Weights of a small transformer language model.
Size: 16 layers, 6 heads of 32, MLP 768 tanh GELU, vocabulary 8192, 10.2M parameters.
Architecture: LayerNorm before each block, rotary positions, no biases in attention or MLP, untied embeddings.
Training: a variant of Muon for these matrices, 12995 steps.
MLP neurons of a small language model. Each row is named by its layer, matrix (up: input weights; down: output weights) and neuron, and shows model dimensions 0-191. Each number is 128 + 24 x the weight over its row's rms, rounded and kept within 0 to 255. Numbers have three digits each.
After each neuron's rows, "fires after" lists the tokens most often just before its 100 highest values on Wikipedia text that the model never trained on.

L7.up177:171147103144143153147138185116112164170153172074147135100104115101112163144097132121156095079140129142132164098098134101137106124112139109169130110160152158091154159193148115132144111136092117133163113140160092154131136150145118110135079084115089109149158130104094129136133099163129163107143130118153115165107121135142138093117116113117173087111095111133123127156156105067119156137118095115137135122126115110147102155135115121140118111138129101097127128094173126116143095119112128132176126081147158147099124124140127119121142097132155158108146140143132129106191121121150126114
L7.down177:124119158063159103141128123145130172126122124070113118141152126126144091149133131146111158117137117116159158134111185115122162150131139149138147142132138135114097077119097101126115090123117130091176155093132131135151122136112156108144082202119168140143139132145178131169134156117083087152106124090098125134103110114086165102150156142116114104115150132114163104142137114119097121146144086110145144138154110112099122114131181154080116143137117118111133103137098173119141153155145168139143157109131140094165153089117127115132122131130133113110114120149132078111179114110102156121
fires after: "9", ",", "8", "7", "5"

L5.up744:139127167127140069106147175108142129148117141106165131159111158161105141094161110142135089114140136106092126110163171090097122116093146102165130185147141114112094102112149093128166148115165127148162124154149162130136096106094138113097118166111136105151162142109135119115098130154120130093114125148115154157140153151092105130110137114142144089136124123139131148087118099086139132136152114106117113144139104166106110164141113140165102102149170090153152101163126122127151169106119106099112144127149189106111100135119109165120136128109089092145170165109110099141092145122117132145
L5.down744:105153122129150157120143154138153136084141137119114143185141118131159130133152148169091136116123162123131086144130119144113133133156162157091185118098110117138111124137068149115099128103098114157142135117147107103166140105134133071117127113173108127110125126119132110114150135121164158159135152138113080123112082097109134102176133098110150102104132158111132115125130161104076122134179142132091154117109142108094091130126144120133154099180163134115106162130165107120097111142108141136149103136123184111146135047150097125146111118140152161149111139139125110092157106144105137123
fires after: " the", " ", " New", " two", " The"

L3.up37:116120113142088174107092118133096098128129185072141116163118137107125133142151105122162068083126163151136115123138130128164081122163141148137124125116130158098109153127142152182134182161097152130107142096109159100147160132125172126062139125099164132134136140119141150147125139128098156140132124171109095128109121135127095143137112123149081089152128147135109106075162130167125162141163130143118097166137124146142129125110081128115108098145151144148141128095139129173101115133113119117126089143156134163109135127095121152170150121111140120098150119125099146085089132129152147118
L3.down37:130139135124117152082108101108144153097100117128150153112133131139123127172145095109107145112174164146118164100124136166108090127109121126161098159104130148080134111150135076124135131086155094185118132144154129104147113078083098144177105199139157191130158141147124118120151112133135151116149136136106106115111147120113163109104136120112123104074131143117165111127087166145108114137118146147141141118113114122101130139130168144117167088087124164105130099116143107088149154120138140124098149118160144122129078120126106121088154122128106146124098089081131158134128127155132125142
fires after: "B", "D", "2", " F", " f", "C"

L8.up761:139158110152127178132151106112141135128144072135130137135100142182092155117120132144072123148120144163133120066121143128110145108143086095116147110124134113126124119111126146122126187123135124085126141100095107145137087157115126114113132119100110112105139103109110177104118126138151157131122155130147107149154138134131106161155121131139119135142163146150124153128145142152103113156162119125117113110173099152127122118158079177111145111117119127138118150130109084101115156140111149109089129142131191071130066154122141130116101070139180115163143156124176112078105099143102125109
L8.down761:110119139105136115112085158102118135121134158126095189109169107108126132155122125151129146155131101099131127145139091122129126102144030138118102102101114137137076113140111115106166085116141128136163134112143107085094090117104100112135144127084157173136145136119121137152140150149128122125148103113132160132147158149104147129135094132156130133110124173141125128153094124145116139134130153147100142120098155114143144139115154105151146135132146155133142115109135124111129096164090104087152135153114134155121145139123103165128110087112107155120189147099230116147133119098120154170
fires after: " |", ",", ":", "}", ";"

L3.up11:111102150161152101114115151128096158112146110132170168113122146131104096180135127102090155119155119124146105113094085123123113113140147123119122117129166155174147171136132165103105135087101093136115135097085178166095087105172090099107151137129145090098135126101114146134147083094138122167125110178141145161172104130100152125113159126141128125095090112121115142132145124141143135088140105142099115136160097184152162103115118114084119119114162133138166133131109118154155151090153148131130099119116128139123136125166107116112136134090162131091125114117099171085134113128128115141
L3.down11:114126153093160131096157107093164102138129131115122102129137145107093151172119147138150175133115127129113170130095124120121145115092140139149133150141104133132131140149143179143069132135136105109136126125072102173141116149145140088122125126159146132145156173116131162139150112145079126145114090123066138113145105128101165101078115100162152090097139132115150168115153103131144109110139089089108126097167094138164121106113121138112135086134108106146097123180115148112126145126120144113105094125115082153168140128139139124124154096176156110143129091136124145145148102147151182159
fires after: " ", " bi", " con", "9"

L9.up39:133145135113106132138124148149117130151067177147132122155149126158130131096126149150127128132164146147123137082075150130147101136094143130112105107109143117137122114143135113136116152187143149138146196130124175147129157144102107078144147169111141140124126142144109159130100140103131100127168152131167126141114141135108137144130083125159104126113154151088158094123105155126119137161122087077123104078120142133096099097095161175093136114110082153148079082142127130154108132165087142116170111107090116141133119122135142110117117121156114107110129110126144201124140101132153123155
L9.down39:114093094132129130173126130128160138088125123140131143144128107141106089118116121103113121119082113063114121163140160129125164118143101102145122130125133173167142158132145145118186115107127160137130120153116135109139119141148094109126096133145109133162127075137125105131158133182120159098130137128153118108134111129092128091153210092144083135093144147148126103149121144142123135097187087155123081123157119108136064153135102155143136117113128103163120118098104117122111146106106167147113096140115131137101148110176119123118146147157109163152112119102126123104140163179158130154
fires after: " of", " in", " for", " to"

L3.up143:129131106133132130129109151108096143129119142099168171171137138163116168092129158130139120112125150143083120114156112080153147111129130115170120123110148097129109170080106146119101115152120079108091128123122158102124129146147102153125106127132126120145138120170115148136131094118141107134100112142118151123132126128116131131119146135094152132103125145169164109141137192125084137073173149121136080139116140164136145110121090132102113125094136131081174148135173160113115101135138071102177067123119118154153136145112128128081120162132161144152171133168161149091115162139122131103
L3.down143:158132127116131122100144095144122105124115121200136125119125153097104149166119128118103139183160138100088129107127128146147119136130127124152174101126103146117139095140104137126120114110127112124084119160166161138129152144067171076143128105145132099119129122106132125152132137135150117149083131115153097164127089119183150127138099162105138128120141095115086128140116119097109119102170115160111136108090140137083161136195150138159106090109137139124130158092147114158129183121123166121179173131128125079103113107124088128150141149097107126117159149150114166120130106123138124096
fires after: " B", "B", " C", " ", " P", " F"

L8.up387:091148116105103127144127102112100143119089094149148130132123068127090097132135109162112138132145082155162113131163129119096155110092106115124149099109152158134155127115165142163144153185167127177138125126133116110112127093161090112112154144168177140122096130145102135080100146124128141102117156138150138157129107122102161186133150147117120111130147147162157123150176121169125169124137130134163149103125140115135124101111125134108103147140081142107140106126113141126157136116126135098140153148162118131118121109066115158078112153119089118161111084123153112149131105090136083092
L8.down387:083083126134118139144113104152109143118112098148135104124126152140105137087132085144165109176137145138145109131084086144170121108128130099105117141189145147142135130071132161103069103101129201102132172107136121176110141185133153120143164129118065135160115106115155110130108114118151135116110120121145168154164133143148122104144141133141133129126110139134172138118143156125135102141114130081133084126168117095140137149102159130126115133144138172127134121155125119127107143147091141144148120112118096127102115119100115117145152150131096120088155135130132125151090070118100172153
fires after: " ", " $", " of", "y", " to", " and"

L3.up607:150096156128138157147143181158156126129137101070118147105112135118177108134103110154144144113089125105150148088068085151085080152098123141133115097132159136108128106131132154163173122133090068156168135112107121126116123147113132144100107101121121093095160115116125100121143139165149087165138137146137168134174165113139144136118099132135105095124098109151140128138112150153140141127117125162136089174087142136141158120154124126139125143154157123142168116169126159107126103131107163103170097174117094151109121106112122162132157122134088151139119145102132152098126099137138130143
L3.down607:149129137106154128146096134154112143145134112090159151165113145131086105104139116113158114150185138122146109148132127141130148119125093104148140120098126165106178164123127117122075136075140144075128127102146111143128133123148167139136150111124151136186133159091126141069097156125108146124153162140136093120081132163111076126121121112089115139102166122076152111125112172097130110109078135103139169101145188130101114147102138141129094130084121125111097132092144114108168136129154141149124169124138129091161140138135127103150137129154109113134103111108156118170151138113131164133
fires after: " ", "==", " \"", " ("

L3.up570:134169157117094085173172104115107124173098131141136116120122116136139136149101108136120155124108146117136158108085125146115126124148114103148150134085120122090134088140166106129125134128133180115114093174127129134080141126117090144101173112092127128152139166144120102155178041127124100117119110129121167152164149156123138140156127079140125125168073131127144139136133089175118102110160156158133096122097175116146149124164120130155095137124103144118129123124132102149153100130137157101134140158128130156162137084121101126109116082115138106108132126092134141100126136146112143172
L3.down570:157197115098113133127112118106112123136111144134144130128116156103187123115083167125148157119138114089129101148127115113149137110107121170073131115129110123111159113151157164128136120171136133132111119117116165150138137141129077125115154070130082131117147134155113132095160106121150168108159151118089136120142142089149149111128120114146121159135110120186142121137173142102118086125137090139078181132145109127149103158102122080099165118165177141107165153131139123101098142144153132129128122079128119088160136162121110143137128156125121115072099122122142130126107139098116160162
fires after: " ", " (", "-"

L7.up322:098130078130149165102121137136120094148084129156129133139132094106120102123117127131120127112073153124109182134131156142117127125137108105144155084130106086148140137112141161113102143115109144102143137141141104102133133129135113131113094159132146144078164118154125169135124112082134129115126114107154101117101131183119118151113147198077106106099105167137097087153156138120084123147119117106109131131177090119148118122151106112154117165126119103130109103109132141127106141131149109109116187166111128139150162115150101127173152167125113141122161081156138126199136125175153149123
L7.down322:186162109091121125133127152150128166122136174137134125143118114142135140131164132141127108161145092139113112138125148155120140108144099136149141152185147131165136115154158150085097117128121093146103111108071118148149161090128128139155086069074115147106119104072084116110142139152127074121143179131122113147160110106124129161131174149108173135135114110123102172115144106137131117158123107134123099144094134126117079128159123118103096100102113157135174098145108123108102119114135147162151092105112133129131124092124104120129122103170156108163154165141117150145156102128109150112
fires after: " U", " G", "K", "B", " A", " K"

L8.up322:146116095160159114131119166105122112136103117132151121092081145154169155116110157127116108110146127146068152117144095138108111120104122102133099116134168156159112118121165140127131151131111133100080169125157164157135152158115139089117133119122144083098094110121155114118118107119124138123082098085158125148140135151097122131071090115128109112139171120105107214132144151084105142138123129147152134175095114122124112134116133113153121141129151146143174152103154139138131140110098129127160077102118152109134110155107146142165128150138074123151172093125106107146122141155137145173
L8.down322:154133144092095132104044147086116117157167173117148155145098129081145163131104105155116138134130152142148154116129102108116134125110108137171117110132068114134136115137147099143154095160135138090102115168133127116153155097118114158133112101119198142146089112130124118111070125101102143089139135119084135119115137144102109145119139152124183105138119099120114167125102150135158167123084156129129140136136147156107119128120140153150105164105100115137125121127133093137132107195135116143126139112114111150145157153098095101123098120137142114166138142136128096176168135136095143144
fires after: " Al", " in", "al", " |"

L5.up687:108162114101132133122188097132141089125110108103107125076123133158150104131134175162113115122056156155115139129129085092139117122138130131125144101131115145125175157125163125102127149126124140105154132091183145161098171151117167151142140094134135103123142144127164086117078132162144158139132095116078118183111084096145136128137124141102136133143094146118113115118113099128117148087119168134169142125110121113133116087089105125135123181164107113122097127143133128125138128117148123132154102162114174097084123142133112157129106149168097150148153145108121141147118152089122124094
L5.down687:166103141157105083138120112120124149084143148160119131131157117125128170117106105116149141135124100099084112159111124152135156139133155139100075124130096093130129177131128138152162119145122100146120108200157170087150089165130113125143115143101139148140108136067134093122132082092135111144138137124110083128083149170171097128120170132145084144119128132117145125173153130135138098143119161136133162162137092140127111150143147104132149156085100118155138120085131088151112111132114137155147133108141145136089098153121158108133134146088166123134129115134104109183120087111128133104
fires after: "1", "2", "7", "0", "6"

L9.up319:126105110112126122135096184125124130142129150167134129101177147124145146156111082090107124148183149148149129119131078113138148184123121128106095162109154114131113136117113167131135141180165096134134144111130153100132159130147146106119081119114126118131163116169144107111142117133159126101137117142111154135122121142124152143116097145107115094095135114149113049161054099136118102107107119085141112108103138167145112123095102203125152135112161137104119141095133121104152156127109092129109116116105165130132139129138114122115107120112122169117125092163099127110140122096168144172
L9.down319:142110132153107080130160135108127125075107105096139121079098128141150152135068104132106137197159145124129121148121171120101116106104104130110152111176165087103159138125117111146114133136077147093129132132123116181130079141110153070167149102131133149163134122130154160174145123119121140152124177144147146105172136151113117146113152118149138133163120132161118117122140152130108110159106145130107102114106128120172157093123164148106116123087110116138116087100151133092112109155158153104122145115103134140110150124126138121138168119138157107139144145182081156126121111149131129088
fires after: "0", "2", "9", "\n"

L7.up691:154149129143117127154158162150120118121122153155133082102162167123104111100133126129154127095171153137144138124167105106088125124149117129155103099135123121157131144150102179142129162123101117097154104090145113147102090162122133080097142101166138156117153129109124120118138138123144085125131145102090107141122128157112146162105098130124138099095082158140150131121121152142141109134124159119129113187141176108130135101121096111142143120123118084087122123099114095121155156152148087104130102126166148111106102099182127147098116113154112117138200152141104086131164125111141162073
L7.down691:145117114103121115135132108099130115128112098120153132162099123143121141141133083128138187144155112132127086145141152149115100128137107148128114149132137152102129148086144130122137139102102139165099199155124159090156178157103180138110110109129115111150136110148147165137134120127107134126081110132144173090103130151141128120159146144137158157122112106124145120148147097106156130116095116149120124119094123146136134106121161172115126105090137130137130112113158113084112122125093150101130137114116082099157120142112161120104123157108141135098076116106188163126128089220099105179
fires after: "0", "9"

L13.up14:109187127096149113132123128159126069149096140151111109105139098101125151140165155111116108136133152118153120086149129088134140154108156123121102124103121171132116129144142147116125105154157133181141102149124154147103072120145153153090161119142126135119113182144131136089114089132085125140123118143134139117123091154124117129055158083146085122123071144136150117138151127209153130119104127115149127127149174138167123167083143105139139132114091127113111143151159117170148122124138082147128143095122108108103113117123096109135121159094120111107159109170129130119107138132146140121
L13.down14:132135132117137149076159153168127096129120143106114132136122162129110121109188112167113095116155106092136140090103108137156115089117116141117116139144134147123146100152144151110127110133104127136199121133143100130147126135138121131153101150086121130144122125137145101149151131102126136127130152079140135109123139116104097128116116068082125096177149131105143094048130121151138109141122167150149141121161104130115138100187136175144131146161130141135137188122115156104111124107098137134147095096126046197107121121156142131137132087108119147142154120125103129132153160130149117122
fires after: " ", "1", "2"

L3.up62:147161123139122137138126104176136116163151125111141142132133150143115088131126090119134172106163152120102121072094099135116153105145130178138133109111145135158146139127123087095063095111137142091146126104130135116124132110132111114089135141139148079150154111130116141155116141107124154143157109168140134118187156097089128076120106121103155103152140120160148126154140124086086099131167131140146154100142151128111124121091120130160160140131119141111149120157139163117169118089075152133122131136119151133051088100153101159143129138116175110106159135118127170108121123105094150145
L3.down62:121100133168165143131122132116090133137108102095124108136143173087159126107116108180130112092079121149162123140153172149140091148140149131153137100175135137121157114098125103156073154163118125162171138108149128133068179125101108106143119135162145143125110146096112108153120103101139122121145124142139149141166131099141128097132138147168140155161118125117111106103133067102133116124172125148108109127129155068099151125114132141100154122112126123147081128139093171129113110121135120101151081122152176160157161114110131116097163120107132128157121068119132122140120123141143131097
fires after: " "

L5.up554:118123128155110102097197130143178156147126109120127123112122123146190156092129139123113117113111155134107161162173120112126080143131118098160091170137120113129105170144132104182146079149124106114132106122136108140132113113128154137121114115141141149105158152097119077068129124113116127124132108139107159137163139158145141117120115081115082114143090154119141106140118107142118114098140173128148105138047112138130101159120099138149111115135126109159145139133145139130122142172132098137148137154125153125155110116141116127117117073135082127184106162123108107105154096146108176124
L5.down554:083126111109164154157145170156108097152095134173116118133115160143108085114120119127165093139089119157108134180123108090114120135108112173145129116111142143141107078128110146177158140150130136118139118101111109164130126119182127087158147095130124122154143132119081164124120152097165119116119122118160129122133133143138132120120155129126119109135115154115145161056144176077104127112105142124093125135163165121134140121119151153121125107165153111147113145099133098109167096075096150129129141106147166141158118133094071101133108157123138150146129112146167177135092106121139118129
fires after: ".", " the", " The", "-", " Le"

L5.up747:123113088187146133096134078163128128117083113148180132088080177124141124096147130123107107107114099120120126135173117139143102174106134120129113190115151097162121111065159122141131127127142125137099126111141142099124126131132137109083110156099142105163131138114148172137110156152151123125108088132092141150154120204137096121108130074115107132165111112081135125164157106142166107122123121130125147114114133112118132146117175169107145118125142156142139137162099112100134135131115145148136122104172139101103091145160134140137127148110134156117130114165090100123143128165128168129
L5.down747:138094117086105124153118099150114130112155144139093120152135142112138180133114066111101154114172148117126124095089137127122131139126163143131117131118123142123149148136097130118161101129156104155169099118166174115085130151103161120105148116115138150140112115132140135100109157100114103146129147159152068083139125139167160115130147127121087104149123149072137130115113132160159120161145107125148126167114081150154127122154086111163138110100173179150119088146102113142102135107146136204094125097150123132138122154112085161121151127121133119158157124085132111104113141111103150143
fires after: " the", " The", "-", "The"

L3.up136:123100134128149131132116179134111135117167118111153191060147150148122094123138131110098113139126130123145118082117141094112136112138137114133093133136123131133159108124136164132083151145135108135140131119121128120149156086140098164166108106097135143137125140120061107136167158165098150131150138147148150102102138114095111093124128118118146125150131153172138112123145092151112141114144112158117096091088155110159097169099127158128088055111134157137173144185144126119166154128139164170132112112105121127080082152130091145107157103153120131113124136128150105164119109141124098138
L3.down136:139130114117166131108115109119102096104103150167126136149131106138126179098125157147123131129121157157132134157134109167136123159126127141120152110136083127136090148102187107099158085088128116103131112149134091075119146134124139118103177125103122114137152104137134142167099109161173117090122115118137142157088115145109131178127113122118125168109136145117129138191177141098144138113115123120155162131144110185126120120118117129199158172160094132118112100089154102145129088155149058082106130131130102100142156152109145132126110137131106132118141136110142108091134144130097127106
fires after: " "

L3.up658:093132123131132144134106147113158144126140130131175124182148093095120092113116106127092132138150134134086122122136185118092124116157107136180132169113123167159120081097124162125140149076157102140118099108098119138116149143132099139143148152179096115121136135167124131162133112109126138105165137158156111095144106098133148136119106112147134108121143146134153101099102192123135114145170138138092128124161112167107149104122112128147170113126153168116151110129149139140122115123124112033151124105069123123122122156122142123079097136130154122118116112116140138080083156148148118130
L3.down658:118087138111136114128141108103116122094102151133127096166139130152163129068125158146175102080120167116097153072169126101127154117123101125088144098097108142152104130111116177139125124117100127087141151147109129129162118142082104149143105085102147155114123136130102111115151123129147162097172109143144112117092114113171174123129111134098132138097121137150120106141113149120131118163162152075128140105145124150122115119110146134130142101104117159118129104140132110142168120109155162138182161136111132155133186102117118118119144162148073065179143146120124120165138148119103139140
fires after: " ", " C", " c", "B", "C", "k"

L8.up276:123159116129122162147121142099131107114135137145143075125095115202130136136157116150123117080119138151161152136177128134109114091144148091125097119118143099128190123152151150155144111151111162145108105143136146122105113094150119096130158127156152133096080137108123139156122113107118129129135105106139146082137155127132055132124123164102138112124150180137145128160109081192128121087116155136133132119140158123115160119126125153104120076119138129166135118138123150134129145102150128132117061100129154150070130139096118157084143126147137111142097128098134133177094113089127121140
L8.down276:144177130117091101095124083140128105131090130118109108132131156135098143158142124108109130143118104113133101151176095098138155141101151165153128111136112140170101134141113142178179094114125117139106148080131144105153147152117158142123099148129149073115120118161069107135159132160130090121145133126111146163131090148096118125113124133104138162112121128121096151154135174100154088060104136114180153140154106148096111148152148102148121185172122130098130118107114111136125166125102119118126109124084127125101098156159168129144172135119124145125142142120104133137080124130158114155
fires after: " ", " |"

L2.up331:121084145141122119127141095153136157101119141182100149101118123087112079153119132149086125129116131117122126102123149160094144162070169143127123085120129128139123128106127131101194134081157108141108138105132114111099197103116187154148149123132133094116138140170093116120093121175110111120115104069093134174106131146116148130098130132136154119144138103155116149142150121087087125148139131144124123135125101131126120093082169159138108127136124129123088141112150125129126124122090134157145124126131173111129126148141191123159121109165109087104165140132134125132134163162115164113
L2.down331:131120125131214098159117126119141127097141133135128116153094109120183106144127141147127115117122124095133139145137144128088160142111104154117115100144104118135136126116128112152146091129149095151114053127181123104133211090120173147138147126142113121117148148154126131151129118089133110155145129093111128137136137159123141171132121127129176128156130110125108167100181140056130130123145132132113139140093154158136137103139152153139141093142147097105117143125118126086154117161110099165114090100107135123141103135144126115124108133088103112124135146119151124096093153126070118064
fires after: ",", " in", " the", " of", " |", "west"

L8.up505:123130127125131125132132106146147120142121172123086139130116117115129142122097127164139127125124134162136067081113177099114128115130142091096096143117149102139098142123118128137195119163139125099102124162123149114068111100106072134154200108157086145154139173089146136127182129154132122115083145125162103104097079116103116098137164176146104099130131157094128133158138144153143146112101121138141154106088140117107107123107132124101131140140117152136133156166119157128146117139104140143098170143120153118164137107145091140123112152108127150131142068138148179108092128134135125135
L8.down505:128181117143124119140153126126128077129099093142100133109140160107120139142153119160169083094130090120132127163111108122150121126159135149117122141139141140120113169113120144124102106093165173074105118099086131135123109172170109106104135137159139101157120133086116149130156129158074127158127170099170097146127094173134141092076122115095136100127115127139121114179149121140146133145126162150147164131143095119126100113200174118093113154071124126114160160105131090135134176131135128114105135118147113157125105131121125118141116111116136131130122089132105133148099166136160127145
fires after: " in", ",", " of", " ", "s"

L9.up321:138186135126143127110137144148119152120146117169134098079130125146137097138120084138137123135096100145144114125088137114157165136114113113149128119111115095104134150163159140134146118157104153098138112114192138136090125115120114118082102126097114124091113231127137121103116114136098118114157081091162174108076127123124113150158110114129130120161100186132144139126100147123156095114111091114163106122143147150110167103106119123106121141135116131094097159151131163092135136162117123125170146121085167115085131132120155114137125171133140121135133146130132142135164137105160084140
L9.down321:162108126127145153114118133109160110117152126128107082115095171141113124128138150092152098128149100163127136162144140131139162154080127113097118098118119129136081165100181101144127102146133112096108154151083165158138117118091128168103066118164137129127107139145136128146113128097183119128144135141096129145094107159148169134109114148125120135127095104156134113096107111102164089149094105125124205113136126129165142096140122153130149133126110109162118107129188129100150135112117122101127091109133099116123127127152109092139102154132195145161132146169137125145108114120115094162
fires after: " ", " Total", " un", " in", "2"

L9.up496:135108129173117113161164159142140127152114141107155161100098136122143118058129131190149097132132081108105127127160172127059102122150112154119106120090172090157147103117128108118144114151116139148113157118148138080118090123142165171123097120108121118106124127135137091126125127132123112111099131131153130147160137174148119125148126125138148133108099091164100188130148096138100115131098152095156129121128132116117119116141115124110124155182104113094159126157143144135112130118140108137087134149158147136129137115177106112108094114124166128108066127175106135068129139110149119151
L9.down496:116116136109112168137141143102134129097097144164087130138143112110080088174132131141114127142071110131142123136084122116173151131098094154137118091173178160126097141131156085109108132126116155142112082117146115141139122105148119138129095124116128126152146168142131116127074144084163147120126111125132143146130144139120154141175165089124137176143129103140120138124118095123114143114164132126128146137113206121114127143174163114117078109121143127129139118141144168179154148113075142126129099155137129141100140113111156176133129107081134121150124087121148128090129154094152083119
fires after: " the", " The", " (", " a", "The", " \""

L8.up452:171172129109140117164103155101134152162136129137170124117160197131139141137160115100117112141143136105069099153109148119130124193111109143164108103071093132171116146126112160153109162116144088116105156125148140101119168156107139158117083192118130133108145131140143113135133121100110163119133131137115122097102164155107137153143097088106107139104111124118122121111091143128124123162147113143125110102154140133107159149121106143112156146163115095095107099112135142114092169126120106165162146133123130122108122103141140121151111094120103099121195117163105119132109096096162127152
L8.down452:101094110115124115183174126117113113145083116112090108124131138089139139125140175150142111159131125147112154107149157126108122132122135132136115153096133124117114125078148142083178127139112139119108098198109164178123150148115102131100152117082132127155114149085104164119149140137151127161096118139118093150128130117141126122151162094133172120141111122149093161089153137091143139150145147124132159143140140089157084154137159115151072104094156146145117157106147136148148111140112149081078107085121114149116125138105100113155130124124123132138087151134123133110151165147076110100
fires after: "9", "0", "B", "ed", "-"

L13.up763:130159185191104161117106110137121109122115133152122141161059135136133117114182134128098110098140124099113145165121134118121119162092130152151138160110139134125133171101090145129118148124125149093116091080138110124151110105124107142162157119122122130121147149161086164122154149167127148138119139136135175121145117098094142167082156105097158142169126156131148153120106132152060131091110165086126132145140167133162112122151102125114126128146117168126171129108097160101126128086123123076130126128123121098092091131097117143124144160129150108138161139103129130104161105090126108127
L13.down763:144115105116131154143076118143090124103093101106147143125142089123107146154104107084121084162133152163151119140141142134109093120159124099133129114100128139118141134132111128140161132177154150140057138123113152130123143110131166132117110087101128141160104137184177146089126207128123139110085109151089133136109139127111138170104151099128158101115128145158111132091163169154135103127131161136118156176149133134088108111113148134089129146157134119118091140079157107093144123118141100135143107103114152137118117124164081128129148154153115106122133124150085152141112151173149116113
fires after: " |", "-", " –", "|"

L3.up165:125160177170115098170163157140152158164161111142135117103087147174141084121149113111086135097114086144120131125078139104099117109147151168115125113137156172102128116087136138108146158099120151120105147123131149152073133093110064115109120128140110119108130184141141090107120120119148102121138120130126143139127136125095122136144127080159116098141136121164156144122121078121144126126118132121114139155105120140149142123100120108158155113136141113131156138147138156178144057117099133138143118142140131168086139137126126174104142132119142099130168150151119163128080119126105129187
L3.down165:148120135135143133095138123149120134118118149086131147123161126103110150114111140136115144109143141131102120186129098157093142143122136135159156095149114164130077136121154146124121129130133111130140126118154077130184133147123156091157138141141137146142179113095108121152158132130130104131122137150163112136090103100167131131129131144123165148161135095089105150143133159077077143084146127149081157128136093102148171120133145155092104162152096112102121126103122123072153168161138142122096076072055148094164119158124146093110116127143129106133130126100139151113139146147094116126
fires after: " ", " \""

L12.up242:120126112148115110103134151111134158109119106128148153150095162105117103164129153131103108115145152156139162122163177120142175113121114106096119104092137086168126137107116161121121122112117119150134091147116114171160127137146157132141111136096103145139164141096121145155105131153163114124122153098100096130089119146093139133160069126119110113155133151097106107140112140113135112145164158149119157127117117184106162121151139159115173147078126145107125158187097172129123158101073122069122118126127096092145136126124121090121155090154123141143141158123070125153132146140132145176
L12.down242:154132082128132133115080140080197149129144103122145129127119118128133126133142100152136135104083119116116086095127123107103156128149106125147139145138104129161128132161167144173151100176113150103161186149144148107096101105137130087135132135117135127139114097115094129119170119123121103136112147156164121128127088109099130115127140125116114133101096107123127119113165135119115154130121098105086134174121128132196156121106111105126119121135080152040178152118111133137145134131125157149081142131105157098165135137144135174132124157135108146126103148140107137168174154115154096143
fires after: " |", "-", ",", ":", "|"

L12.up217:123093091160115125091110119096098108133126108071146120144064179093121115130137170114135105122127129146128132128149119111139126158077150140108139121152157103128132130167138121127120106099110158109104127145131112164084095189124167155128148146129101112111150076106117141173137178131117108134118108116143148102125131157122152143150111088115141146111133155123093151101139096137098151113125148143114094153131138114148134138200128121136117121118147155129151166120106113157146115086122117129138138113133158089123140155110136119143143083155112112096149061173154175129160161156153112115
L12.down217:150123110185117161165151132086123145144154153161141132182114116160151126171112149085139132155116136161124142113105106118143129147125120149156159118116178149112170105140173151158115159109133132095125108094112125132121123118127117090130123094133166111123151138111114162117112098129105123109134132107101133123093125156110131128077130146120127082124121114124139084185138165183122124138129137127156127139128123154131101138087072109157090121112116128153144118103149139107084148138129177147156145138122152125100085122115091108117141132109128117157175109110068088102121073159146098116
fires after: " |", "|", "."

L3.up246:144123133127133069120120114117156132133094150123122134152142143126136125160110127150131142130139132135139145085199068187108108077104123086114135090161151099114149140135109149112130144150075079130120127081101165066178108110086109159138107142138096159105129118142099179141111113147147103106139137157126125131139095133118155154131107091147098145127098136157102113151162129153127112127126122114149092137122144150135102127141109126134125134129160123130109128093164138151100108125093080114098175143142141137133170098156109080137174098139121099152130112141144151159123145151107133148
L3.down246:150104128140117184110136108107125148108130138110115144137114182121123153099121146148149099198099103100139152124142162106098086122094102137105120110123148129113136153152110147166129188151176153146135106151111189131138166093143147157158116060145104110134163122108146132119150110112115152110119126136130108151117124138120124100084092161107133132172132149097145121106160141150132141115093125128130136115089150121151145144114114132124078151133106094099129163175118135077075090125134121130149147122098142132120138169098116186123102117130126146098124158097148115109118134125116159102
fires after: " A", " Be", " C", " T", " U", "T"